{"n_layer": 12, "d_model": 192, "n_head": 6, "n_kv_head": 6, "head_dim": 32, "d_mlp": 768, "vocab_size": 2048, "activation": "tanh_gelu", "norm": "layernorm", "norm_place": "pre", "norm_eps": 1e-05, "positions": "learned", "qk_norm": false, "attn_scale": 0.177, "bias": "all", "tie_embeddings": true, "parallel_block": false, "init": "uniform", "init_std_qkv": 0.0374, "init_std_o": 0.00763, "init_std_up": 0.0374, "init_std_down": 0.00381, "optimizer": "adamw", "lr": 0.00279, "beta1": 0.95, "beta2": 0.99, "weight_decay": 0.042, "lr_head": 0.00897, "grad_clip": 2.0, "warmup_steps": 447, "schedule": "wsd", "decay_fraction": 0.841, "decay_shape": "pow", "final_lr_fraction": 0.0, "batch_tokens": 65536, "seq_len": 1024, "doc_mask": false, "train_tokens": 332700000, "steps": 5077, "dataset": "wikipedia_en"}
MLP neurons of a small language model. Each row is named by its layer, matrix (up: input weights) and neuron, and shows model dimensions 128-191. Each number is 128 + 32 x the weight over its row's rms, rounded and kept within 0 to 255.
After each neuron's rows, "fires on" lists the tokens most often at its 100 highest values on Wikipedia text that the model never trained on.

L6.up424 [180 131 127 147 123  99 163 111  96 111 179 116 177 114 173 134 187 120 130 164 105 179  95 102  71  53 115 157 109 135 129 127  73 119 127  97  89 112 157 169 171 190 168 162 110 134 129  27  86  56  45 165 121 141 100 140 114  63 133 146 125 183 156 102]
fires on: "ing", "our", " of"

L3.up689 [182 128 153 159 130 112 136 140 158  93 117 103 155 183 117 123 115 105 191 128  44  91  96 194 176 107 164 100 111 201 120 111  72 127 140 116  74 130 136 119 125 140 104 100  70 141 128 114 106 151  93 105  93  77  88 130 149  95 165 139 171 171 148 111]
fires on: " |", ";", ","

L2.up567 [174 170  96  99 111  98  87 108 130 122 159 127  94 141 124 156 227 110 164 120 125  61 159 162 157 126 131 114 159 126 119 139  72 122 157 163 105 125 140  91 136 144 118  63  75 134 130 138 134  55 123 167 155 117 102 126  73 105 149 114 100 161 155 101]
fires on: " a", " ro", " an", " pro", " tr", " Pro"

L6.up332 [156 121 149 107 153 121 153 131 159 135 118 116 166  87 164 174 130 113 164 129 156 195 119 160 116  69 139 120 124 109 101 163  96 118 118 123 162 143 102 131 148 207 112 132 114 104 132  50 124 114 126 139 109 128 134 143 127  84 154 109 127 124 173 108]
fires on: " to", "ed", "ring", "ing"

L9.up541 [127 142 149  88 114  67  81 123 117  94 156 120  95 139  96 165 111 125 161 108 163 103 156 154 192 141 160 105 114 160  94 113 120 161 166 121 125 173 109 151 116 132  77 119 138 116 153 132  81  90 143  69 116 137  94 149 111 112 159 141 168 106 143 128]
fires on: "z", "s", "m", "as", "ess"

L6.up56 [ 92 133 106 144 102  91 158  99 105  77  95 170 147 107 111 147 142 183 112 136 138 102 123 108 166 131 114 144 132 140 140 163  84  95 151 143 140 139 133 185  98 153  77 121  73  70 130 124  47 115 103  35 167 101 145 145  92 125 109 159 104 157 169 163]
fires on: " J", " P", " An", " Mar", " L"

L3.up31 [100 136 143 156  99 146 186 104 160 105 149  93 129 144 155 151 173 143 134  94 129 149 169 164 111 105 151 110 151 128 128 112 136 161 104 121  63 159 143 122 108 105 109  75 102 128 163 142 140 120  89 129 183 101 145 133 160  93  80 119  74 133 157 172]
fires on: ",", " September", " October", " July", " August"

L8.up305 [148 144 104 161 114 129 190 104 127 103 156 101 115 102  72 112 171 109 126 110 142 148 173 182  96 122 141 120 161 129  80 156  82 159 137  90 103 195  73 153 150 104 111  93 133 167 147 111 121 152 125  76 168 128 120 101 154 105  29 108 140 142 116 150]
fires on: "on", "act", "ol", "ut"

L8.up765 [148 116  44 121 113 120 142  84 109 137 151 118 139 102 107 106 138  99 154 127 182 120 130 138 126  52 160 148 134 142  98 135 137 122 103 173 142 151 103  65  99 170 132 160  94 105 168 111  57  72  90 116 108  76  75 137 116 120 116 162 168 147 178 138]
fires on: " F", "r", " E"

L3.up235 [131 130 101 155  66 114  83  98 153 143  93 125 138 146  69 148 172 208 175 124 169  88 150  39  73 133 145 124 122 108 109  66 151 115 148  96 163  68  94 185 126 202 120  81  97 160 132 107 118  85 187 137 191 123 140 142  83 129 103 138  99 145 158 112]
fires on: " s", " in", " S", "ial", "v", "%"

L2.up515 [175 118 133 170  83 112 104 165 130 167 147 131 107  99 131 179 184  93 151 110  98  75 128 163 144 143 119 155 136 102 111  51  65 113 140 134  76 178 108 149 150  78 112  85 137 156 158 171 146 100  93 136 160 119 148 113  64 122 165 150 165 115 128 112]
fires on: " a", " la", " an"

L6.up289 [ 90 136 165 152 105 122 119 145 181 102 118 145  84 139  70 174 161 128 125 147 127 115 161 118 115  75 137 128 111 132 153 136 170 156 131 146  84  67 132 166 132 154  93  68 121 227 190 111 165 140 151 141 108  93  90 128 157  91 101  85 146 104 141 112]
fires on: " contin", "earch", "ourn", "ign", " t", "ist"

L3.up642 [108 128 148 170  87 114 168 147 165 137 118 102 185 139 176 129 112 113 135 119 150 153  84  87 124  96 141 127 111 122 116 110  73 117 123  93  95  92 137 172 155 194 140 121 129  97 190  81 106 133  93 175 141 113  82 120  93 129  86 161 188 136 120 104]
fires on: "aving", "able", " that", " of", "ized", "ited"

L6.up714 [115 114 139 166  96 113 146 116 179 159 131 183 100 106 149 146 141 153 126  91 110 165 144 147 121 151 128 120 112 149 120 157 126 102 128 129  94 110 167 128 118 134  83 182  93 116 159 152  70 175  98 131  83 116 154 133  62  94 152 107 128 146 163  89]
fires on: " with", " be", " over", "-", " for"

L9.up102 [ 72 145 150 133 123 128 137 104  89 113 144 212 176 131 103 118 141 156 123 121  86 123 152 120 179 106 130 149 142 101  85 126 176 119 123 144 136 111 144 141 104 134 112 149  32 127 111 173 116  81 128 145 169  89  76 167 147 104 137 149  76 192 114 101]
fires on: " S", " C", "S", "s", " s", "N"

L2.up569 [ 94 151 170 157  94 134 184 135 146 160 106  96 150 136 145 103 123 114 155 105  64 116 106 146 126 114 117 148 122 147 104  69 132  88 140 105 101 125 159 120 140 148 133 137 119 132 153 122 112 165 104 150 118 125 112 124 127 112 136 150 183 132 129 157]
fires on: ",", ";", " that", " and"

L6.up493 [109 136 167 117  69 111 104  89 175 118 113 111 103 153 103 163 151 175 147  75 162 141  99  86 137  94 131 146 120 130 125 141 151 162 111  94 127 131 136 167 141 128 107 128  72 188 145 171 134 160 104 139 130  67 121 139  72  98 115  93 131 165 146  96]
fires on: "i", "erg", "iv", "inc", "ac", "oc"

L8.up588 [129 136  88  89 146 136 163 155 108  87 102 104 124 154 155 204 120 147 120  61 115 148 164 126 149 138 133 168  72 139 131 116 108 162 127 123 139 185 105 123 177 161 155 156 129 146 146  83 173 153  65  78 119 145  61 157 104 127  87 111 115 171 119 164]
fires on: "ing", "b", "it", "c", " place", "ist"

L9.up451 [100 153  83 122 139 130 196  69 109 102 112 157 171 181 127 170 120 145 118 134 136 123 146  93 109 144 117 122 113  46 133 151 112 103 110 125 152 113 160 123 122 132  68 164 152  77 138 142 134 130 130  52  97 117 140 166 103 141 153 169  70 149 180 105]
fires on: " Mar", " Fran", " An", " Ar", " S", " A"

L8.up539 [137 168 157 158  78 111 137 177  70  80 121 142 113 100 106 181  93 147  94 145 137 169 156 136 134 146 143 151 128 146 103 124 116  90 155  85 120 146 156 166 136 116 106  90 118 141 162 137 122  97  91 175 123  57  83 117 116 114  95  78  94 111 132 173]
fires on: "ot", " not", " of", "est", "arg", "ially"

L8.up322 [118 157  47  96 134 124 135 169 139  81 167 165 165 108  97 224 133 146 106  82 135 170  87 196 169 118 132 172  11 113 130 155 138 161  92 172 120 136 139 139 106 123  70 199 122 108 149 113 128 147 111  91  90  96  50 143 146 110 130  86 160 185 149  96]
fires on: "ist", "st", "end", "it", "oc", " life"

L8.up451 [ 89 216 113 122  87 106 104 100 126 142 138  76 183 110 115 169 182 188 147  97 118  97 151 126 113 121 156 129  96  96 110 138 123 128 117  97 132 169 165 122 103 164  61 184 126 147 140 101 148  68  71 103 117 119 129 133 145 117 120 125 177 126 133 143]
fires on: "ar", "ig", "b", "r", "ad", "it"

L3.up623 [156 134 134 176 122 117  72 143 113 148 108 194 106 130  89 159 194 118 134 128  81 133 127 165 144 103 140  66 107 146 129 166  73 129 127 133 115  90 107 113 101 126 148  93 114 121 142 184 108 118 108 137  49 110  85 131 101 132  91 185 107 162 128 105]
fires on: " =", " was", " (", " is", " had"

L6.up285 [134  83 199 113 140  95  89 105 146 108  47 165  98  91 118 136 101 154 127 113 113 100  82 120 173 104 141 126 161  97 199 166 135 161 125 103  93 151 122 176 127 134 131 104 110 106 125 146 118 127 124 202  67  67 143 134  64 142 120 120 141 148  80 121]
fires on: "i", "ordin", " |"

L8.up294 [131 110  96  90  84 108 154  66 142 108 141  99 139 144 100 138 163 172 188 175 139 152  42 142 131 173 144 149 106  82  68 159 136 139 142 128 149 147 140 173 135 187 134 133  68 131 152 143 128  85  72  84 125 108  85 160 120 118  71  97  80 197 157 110]
fires on: "o", "ent", "et", "ix", "en", "ake"

L3.up516 [179 154 145 116  84  96 118 151 114 105  90 153  77 122  96 150 182 142 131 100 186  98 108 123 178 117 168 157  76 121 113 153 114 194 113 131 184  59 122 130  74 105 103 101 106  96 139 200 132 168 143 165  76 103  93 132  74 118  88 121 128 152 136 141]
fires on: "\"", ".", "'", " of"

L9.up371 [104 170 117 125  71 104  67 133 112  79 160 121 176  86 144 233 161 128 157 142  95 157 133 150 183 115 143 136 103  99 113 141 123 106  87 103 103 127 176 151  98 187 142 134 140 136 132  80  81 108  60  91  95 109 130 131 142 128 129  74 136 108  92 107]
fires on: "c", "d", "l", "id", "it", "ar"

L8.up534 [128 121 141 138 143  32  83 144 112 108 118 195 141  81 137 193  79 130 225 134  92 103 122 194 196 104 133 107  59 153 140 109 121 176  62 151  89 166  47 109  94 150 144 212 111 130 137 112 104 135 156  86  97  96  75 124  87 110 146 137  85 139 150  65]
fires on: "l", "r", "st", "ult", "m", "n"

L3.up353 [144 105 120 179  66 130  63 154 123 112 118  98 120  87 143 131 201 119 145 107  94 107 108 119 141  86 101  91 123 138  96 134   9 142 137 126 197  94 140 116  57 100  72 160 115 148 140 144 155 101  91 164 164 110  70 133 157 121 114 200 113 125 187 111]
fires on: "==", " ==", "===", " ==="

L8.up494 [111 149 120 175 103  92 147 164 126 105  69 173 137  69 129 126 136 143 145  40 138 139 152 148 121 151 156 136 132 141 188  96 151 105  97 120 110  73  90 170 108  85  67 131 129 153 126 158  96 106 138  90 169 139 143 144  88 133 116  67 174 114 166 141]
fires on: "us", "le", "a", "ce", "g", "os"

L6.up246 [146 136 144 172 161  98 108 142 106 102 150 168 109 122 126 179 191 136 190  99  84 132 108 178  95 143 140 109 110 138 148 124 113 107  92 128 133 120 121 137 140  96 117 121 144 117 125 117 114 121  92 140  53 120 104 120  55 155 109 133 215 134 133 122]
fires on: " was", " is", " been", "-"

L9.up443 [149 137 130 151 113 112 102 168 110 149  84 135  50  96 157 129 129 136 137 102 104 129 111 165 186 106 117 116  78 138 146 144 106 169 138  95  97 130 105 143 128  87  59 126  91 154 147 155 111 119 149 108 135 109 108 128 113 131 165 101 179 106 177 118]
fires on: "ess", "is", "g", "z", "us", "iz"

L6.up68 [136 136  84 161 129 123 187 121 163 134 110 147 102  53 161 125 185 123 149  86 180 119 108 134 111 123 134 183 192 141 152 130 135 146 113 131 120  91 164 155 119 164  77 206 152 149 140  98 158  94  49  68 148 100 156 131 109 113 147 136 137 182 110  47]
fires on: "e", "y", "a", " y"

L8.up277 [123 137 155 104 103 101  81 185 134 154 120 124 191 206 124 113 211 120 147  95 150 131  93 168 131  31 187  85  67 148 115 149 130 161 113  75 137 122 114 124  81 163 103 116  97 127 156 138 119 167 119 161 142 157 128  95 108  91 106 116 171 125 144 105]
fires on: "ed", " built", "ated", " located", "ched", "red"

L3.up15 [164 130 115 117 119  90  85  76 147  76 120 155 118 104 118 164 197 133 135  71 130 132  96 155 185 124 141  90 107 158 129 118 145 147 135  98 105  47 144  90  62 149 139 123 101 171 121 145 156 109 121 171  97 122 119 127 128 150  81 100 151 155 147  85]
fires on: " in", " as", " ", " v", " de", " of"

L8.up577 [ 48 102 117 168  84 124  59  88 139 124 146 143 121  86  90 138 103 152 119 141 100 151  91 119 166  41 142 114 155 149 103  98 137 163 107 158  86 140 120 136  84 118  72  77 137 160 175 101 110  95 162 122 110  57 151 104 140  91 103  91 133 119 151  82]
fires on: "ult", "m", "com", "gr", "ol", "v"

L3.up749 [119 155 169  79 113 119 165 110 139 124 124 119 122  84 119 167 125 120 132 106 130 114 131 149  88 109 151  85 133 157 108 212 127 129 140 131 148 150  83 122  71 103  86  60  99 148 145 177 141 131 127 154 108  84  81 157 134 116  64 214  72 131 120 160]
fires on: ",", ")", "\n", "),"

L8.up453 [114 138 106 192 135 134 167 160 113 110 148 122 177 140 134 177 155 132 163  93 159 142 152 113 144  81 161  79 126 164 127 148 152 123 114  77 158 141 153 163 126 197 117 116 130 122 133  65 119  73  31 109  65  81 124 128 146  75 131  86 149 151 137 110]
fires on: "b", "m", "th", "ad", "d", "."

L8.up561 [128 162 112 129  71  63 156 169  75 137 192 101 150 125 134 111 155 154 118 117 114 166 121 119 103 136 168 151  93 106 112 131 123 154 127 156 121  98 130 102  77 151  84 146 111 188 148  76 128  65 122 119 105 122 117 145 185  90 109 103 140 149 158 107]
fires on: "b", "r", "it", "m", "st"

L3.up720 [ 87 124 131 140 110  86  82 161 118  52 131 103  50 141  78 161 118 146 126 150 138 130  73 136 174  66 134 114 117 123  61 169  86 120 146 148 183 168 131 106  93 131  48 148  86 107 116 136 127 101 122 153  89 121 163 125 152 121 121 164 134  97 136 177]
fires on: "===", " ===", "\n ", "\n", " led"

L3.up345 [152 112 171 118 107  99  99 142 189 104 135 138 204  93 116 161 151 136 216 107 133 102 110 113 135 122 172 126  62 190 114 139  72 128 125 140 137  97  72 128  89 164 110  99  90 162 182 154  72 163 198 178 142  71  99 135 124  88 105 157 146 183 153 142]
fires on: ",", ")", "\"", "s", "ly"

L6.up466 [101 171 119 117  63  85 167 139 121 135 135 105  87 118 138 169 191 181 144 160 105 102 121 166 170 142 145 107 169 142 140 143 144 150 118 127 131 149 154 146 154 116 106 100 111 149 135 142 143 103  83 121 120 130 168 148  69 129  57 107 139 191 102  91]
fires on: " |", "e", " a", "te"

L9.up223 [ 67 126 134 150  98  92 168 142 102 141 131 146 211  93 154 180 148 182 111  98 133 148 110  89 182 132 129 185  78 147 124 151 118  99 124  79 136 144 134 123  82 157 108 165  89  92 123 118  82 150 166 173  64  84 144 126 128 146 101  91 193 162 130  90]
fires on: "\"", ";", "\",", "),", ":", ")"

L3.up306 [137 128 142 160  61 109  95 127 128  92  96 153 103 116 184 172 163 166 139 168  78 133  97 144 147 156 118 112 149  92  63 128  83 122 108 141  91 143  66 155  59 133  82  66 127 160 130 159 107  82  67 129 125 105 115 117 106 128  93 190  76 141 174 112]
fires on: "\n", " was", " had", " also"

L3.up395 [118 193 174 120  78 105 172 168 179 173 127  81 159 124 161  98 122 137 187 112 102  81  54 161 209 145 153 155 113 127 128 124 121 112 129 149 190 125 164 128 145 107  97 119 123 153 155 125 120 104 126 119 165 146  95 148 121 105 154 118 106 133 127  63]
fires on: "A", "O", "I", "C", "E", "Z"

L3.up222 [103 147 147 205 131 103 149 170 153  92 147 103 131 136 171 161 115  92 146  86  63 129  97 174 107 139 125 104  59 166 159 126 129 116 141  73 120 152 149 144 115 147 103 120 125 118 121 114  84 149 136 131  93 105 122 111 118 129 101 123 178 167 157 149]
fires on: ","

L9.up314 [108 135  80 151 135 127  81 142 120 117  58 212 152  77  98  64 122 152 137 133 111 194 129 151 128 163 122 147  73 156 147 131  66 161 152 143 153  89 120  89 118 122  82 169 127 168 151  35  81 129  83 110 144 104 121 142  95 135  91 116 137 198 113 128]
fires on: "p", ".", "il", "ag", "ist", "ed"

L8.up418 [ 58 193 163 115  68  91 158 125 195  77 105 166 115  88  60 164 123 147  72 114 169  99 137  96 162  89 144 123 127 117 117 139 107 154  88 112 158 106 139 156 107 174  97 115  93 154 127 105 144 101 123 143 157 140 122 103 130 137 114 121  76 112 101 108]
fires on: " V", " U", " v", " The", "v", " rem"

L8.up31 [138 150 141 139 141 117  81 129  76  68 129 143  82 138 186 133  95 100 158 150 109 129 140 162 152 111 176 149 123 117  92 103 175 137 125 129 113 127  77 139  96 151 144 167 110 169 171 109 164 120 127 142 179 101 131 140 117 120  82 114 141 109 132  99]
fires on: " re", " c", " e", " Re"

L9.up402 [103 129 125  76  83 123  55 101 162  98 125 124 112 102 139 106 168 162 154 140 109 119  99 122 126 170 154 146 134 120 120  94 146 199 172 159 152 159  67 119 122 210 145 154 132 171 118  77 104 108 149  94 204 117  96 161 157 183 103 140 135 140 147 114]
fires on: " S", " s", "p", " v", "s", "sp"

L8.up522 [ 97 154 132 113  33 132 179 168 128  77 109  93 170 121 137 162 166 172 134  76  86 174  60 132 147 163 152 136  83 114  99 185  66 159  85 105 150 131 139 144 136 119 110 128 122 178 138 106 149 128 123 104 117  76 140 152  87 104  78 123 130 169 113 160]
fires on: "e", "ate", "ing", "ed", "ec", "\n"

L3.up715 [120 140 100 135 159 148 151 106 121  66  95  81 153 128 131 196 185 164 142 126 195 117 114 108  67 108 119 120 169 145 106 205 112 116 149 139 139 188  92  99  67  98  34 105 110 130 129  90 124 116 135 142 105 119 130 136 152 126  82 193 106 174 132 124]
fires on: ",", "\n", ";"

L8.up519 [142 165 109 103 162 134 226  70 117  80 179 144 151 129 164 125 153 160 154  99 142 154 105 174 114  96 145 146  80 110  73 158 104 114 125 140 122 122 127 153 123 162 100 164 120  78 167 158 121  68  84  76 125 125 117 159 166 117 136 133 196 154 128 111]
fires on: "b", "en", "ild", "it"

L2.up190 [179 140 119 152 114  68  75 134 148 154 161 105 153  73  92 150 161  99 169 146 147 117  93 132 174 115 147  71 108 134  86 164  41 132 124 113 153 127 121 115 131 112 129 147  71 155 129 123 112  59 112 159 103 120  65 123 117 131 125 179 113 141 143 123]
fires on: " was", "===", " =", "====", " ===", " \""

L8.up375 [114 153  59 105  81 112 168 101 116 153  87 208 232 130  70 129 104 130 118  89 138 150 170 160 114 102 159  92 114 171 120  83 129 156 119 124 135 166  74 151 116 138 146 158  96 136 127  99  84  88 109 124 167 129 129 156  94 151 127 156 160 131 167 101]
fires on: "l", "r", "f"

L3.up91 [101 200 136 131 116 143 141  97 179 117 118 116 213  92 137 157 129 141 129 135 111 174  98 136  96 128 135 110  82 176  82 110 128 135 125  51 113 128 114 154  87 122 119 155 127 103 150 111  93 130  89 100 123 134  77 134  99 102  99 156 137 165 150 157]
fires on: "ist", "ather", "ect", "est", "emb"

L6.up521 [ 52 137 171 112 158 137 150 101 191 183 124 140 216 157 145 105 140 130 144 122  94 131  61 106 161  67 138 169  70 136 119 111 121 110 130  99 108 172 174 174  60 170 169 154  64  92 114 130  88 120  99 179 152 115 117 154  97 111  90 126 167 136 137 114]
fires on: " -", ",", ";", "),", " (", " –"

L9.up742 [ 92 131 128 155 117 129 103 127 121 143 109 176 117 138  89 134 129 153 127  87 145 113 134 138 125  88 127 149 110 151 110 131 160 130 146 113 111 135 179 205 124 139 131 130 120 186 168 185  69 117 148 139 101 126 135 140 115 134  92  99 164 139 101 138]
fires on: " t", " m", " T", "-", "ist"

L3.up141 [111  75 156 151  64 102 142 155 159  92 154  98  84 180 120 118 107 111 128 160 105 117  97 132 130 143 123 122  56 108 142 157  92 143 142  99 148 172  61 126 122  95 128 190  97 130 158 118 162 105 141 105  65  85  38 168 140 101 137 173 119 140 153  97]
fires on: "ment", "inal", "duction", "earch", "ition"

L9.up230 [121 164 166 132  61 108 169 116 152 120 144  97 146  70 142 161 193 111 158 114 150  80 104 176 155 140 143 161 145 105 151 158 146 104 117 160 122 124 128 126 143 131  80 127  78 123 115 164 113  59  82  89 108 125 131 165  93 159  74 127  57 202 123 111]
fires on: "a", " a", "o"

L9.up388 [ 90  94 168 104  93 122  71 123 168  58  87 152 100 120 116 131 105 141 172 136 146  92 123  78 159 134 187 119 149 171  85 145 134 176 125 116 110  80 147  80 110 174 135 156  66  99 134  88 133 130 148 108  89 125 123 124 166 116 117 122  36 131 154  94]
fires on: " V", " qu", " v", "V"

L6.up33 [ 89 108 125 107 144 103 180 110 130 158 158 151 180 114 119 137 167 137 165 111 113 123 126  74 145 115 136 148 134 149 130 108 143 103 112 180 148 150 170 178  84  89 115  93 107 121 120  95 148 119  53 175  80 141 127 142 116 119 124 174 157 145  96 130]
fires on: " |", " -", ",", ";", " =", "\n"

L3.up158 [201 135 143 128 118 113  70 152 115  92 156 142 108 130 110 158 148 134 143  78  84 123  72 142 171 115 148  93 127 134 128 110 128 201 149 109  71 110 117 123  93 119 136 121 107 106 129 198 128 160 136 188 101  88 113 124 122 160 142 117 142 140 130 172]
fires on: " v", " ", " p", " kn", " qu"

L8.up263 [125 104 110 117  95 151 124 156 164 159 184 141 135 162 131 181  95 177 179 148 127 145  73 172 172 164 138 139  96 117 133 164 124 104 109  75 145 120  92 107 151  97  87 146  94 109 144  67 168 136 100 105 105 104  84 170 115 108  76 144 128 206  99 121]
fires on: "ing", "ong", "ad", "et", "hed", "ed"

L3.up374 [161 124 110 134 193 116 137  88 158 163 146 106 173 136 177 112 164 157 162 139 156 125 121 152 133  28 133 134 189 126  88 113 157 163 127  59 145 113 182 166 115 167 130 173 123 114 108 108 120 117 128 137 177 123 115 131 118  65 164 105 101 144 124  70]
fires on: " h", " H", " w", " of"

L9.up234 [173 159 153 204 171 102 107 126 112 139 160 149 138 125 147 175 126 123 153 144 127 164  59 126  93 113 144 117  41 125  82 137 121 151 136 109  52 166 101 131  52 162 142 162 124 177 141 136 121 176 153 171 135  79 122 129 162 129 101 131 116 112 174 142]
fires on: " re", "\n", " first", "at", "qu", " such"

L3.up469 [141 119 150 170 169  87  81 109 128 120 107 140 146 146 131 129 129 122 144 116  76 129  82 186  99 102 146 113  96 122 144 100  67 138 147  99 152 154 153 107 123 109  82 117 121 104 139 105 100 151 104 159  68  83 110 136  79 139 126 203 180 162 121 123]
fires on: " |", "|", ";"

L3.up132 [123  95 146 147 108  97 105 144 123 102 126  95 127  87 145 134 200 159 125 121 108  72  57 151 176  87 135 134  35 161 159 131 103 155 120 104 202  97 134 100  82 147  38 132  78 138 145 117  79 181 189 139 112 111 116 131  78 132 139 173 127 137 133 169]
fires on: ".", "\"", "\n"

L6.up345 [126 125 172  81 131 119 104 207 180 160 105 119 184 120 158 114  88 119 170  86 131 152 105 184 112 143 152 134  84 180 159 124 152 112 140 130 112 106  99  88 117 191 105 184 138 135 149 106 139 147 102 120 133 126  52 152 141  88  95 120 141 178 108  71]
fires on: " st", "ten", "g", "en", "he", "it"

L8.up236 [173  99 162 150 164 102 145 123  72  80 123 113 174 128 202 159 158 161 156 173 158 194  67 129 148 148 153 178 140 121 117 135  83 145 105  79 128 122  99 140 144 193  78 137 113 167 147 129 108 109  77 110  97 130  85 144 146  95 123 131 155 143 141 153]
fires on: "b", "itt", "t"

L9.up143 [133 141 130 158 126  47 116  99 141 110 131 181 209  84 140 158 179 134 133  83 125 142 138 119 158  41 160  84 115 142 116 159 129 179  86 136 119 172  80 128 140 149 129  96 113 151 138 124  82  77 146 133 118 135 109 121 120 119 103  85 166 156 120  76]
fires on: "k", "ak", "v", "f", "em", "sk"

L8.up96 [122  98  90 111 123  91 145  95 136 140 189 124 122  54  88 149 152 133 143 119 111 127 148 131 115 118 188 123 111  96  40 133  39 146 141  92 146 184 168 126 134 183  85 187  85 187 133 119 130  95 123 104 178 123 133 143 163 143 147 158 129 125 111 129]
fires on: "em", "ig", "ent", "rat", "at", "r"

L2.up5 [134 212 186 177 100 133 133 159 129 153  97 131 167 145 156 132 133  86 150 107 136 129  95  78 107  94 165 182  97 116 103  85  53 116 136 145  57 141 127 142  57 215 132 178 124  86 180 118 107 139 143 145  89 129 142 125 113 107 119 148 118 141 115 100]
fires on: " work", " man", " charac", " support", " result"

L3.up567 [150  85 125 121  90 122 117 146 157 128 126 178 165 143 137 177 128 152 140 101 151 164 146 183 170 157 126 152 104 118 145 148  62 123 139 178  14 183 140 121 125 135 131 208 125 105 147  92  89 124 100 135 137 122 104 149 127 132 125 127 112 147 177  68]
fires on: " Ch", " and", " or", "uch", " Wh", " rel"

L3.up457 [ 94 147  70 117  96 132 190  97 147  96 101 135 108 128 117 149 136 133 149 118 104 121 171 200 109 143 165 153 129 149  80  73 115 165 127  86 140 182 138 114 150 111  87 162 122 113 135 103 163 150  62 124 152 105  84 141 146 104 107 105 137 136 140 109]
fires on: " rec", "C", "ec", " Rec", "isc"

L6.up489 [ 85  92 164 102  82 105 119 137 132  74 126 150 102 144 105 202 154 120 124 126 131  82 104  54 175 139 154 157 172 118 139 150 111 159 126 152 121 122 108 112 108 150  54 129  74 133 121 182 147 141 100 117 116  78 112 149 165  73  72 135  93 118 175 158]
fires on: "===", "|", " ===", "\n", "===="

L9.up606 [112 178  91 187 135 112 153 184 120 100  99 117  73  99 130  76 152 150  80  99  60 108 150 118 138 186 181 147 105 172 127  86 195 203 113 145  97 139 102 146 140 103 146  63 132 176 140 127  82  98 166 151 112  71 120 104 131 131  56 166  46 143 146 160]
fires on: " pro", ":", " Pro", " z", " Time", " Total"

L9.up340 [ 71 208 133  83  97 114 189 102 157  83 131  60 122 104 150 147 141 136 161  87 173 104 101 126 200 133 164 108 125  97 149 133 133  89 164 103 128 127 135 119 130 183 148 174 107 102 142  72 139 120 107  97 154 150 135 183  74 113 111 124  85 151 128  74]
fires on: "o", " G", " g", "r", " A"

L8.up356 [130 152 178 176  93 120 155 135 161 185 107 132  84 117 188 124 131 204  99 162  91 148 106 125 159 132 129  88 147 125 102 166 107 132 150  93 110 138 167  96  84 170 136 168 114 100 169 134  22 119 142  85 155 128 121 106 123  89 126 180 169 158 101  93]
fires on: "-", " be", " w", "st", "ri", "ro"

L6.up205 [105 136 134 153 117  82  83 147 124  67  89 130 138 136 123 192  99 101 151 140 141 145 117 107 165  75 139  79 100 166 108  99 125 192 137 107  66 165 139 192  97 180 119 133  87 162 161 107 105 108 130 135  83 129 171 148 118 123 126 110 137 133 107  67]
fires on: "m", "em", "id", "v", "ult"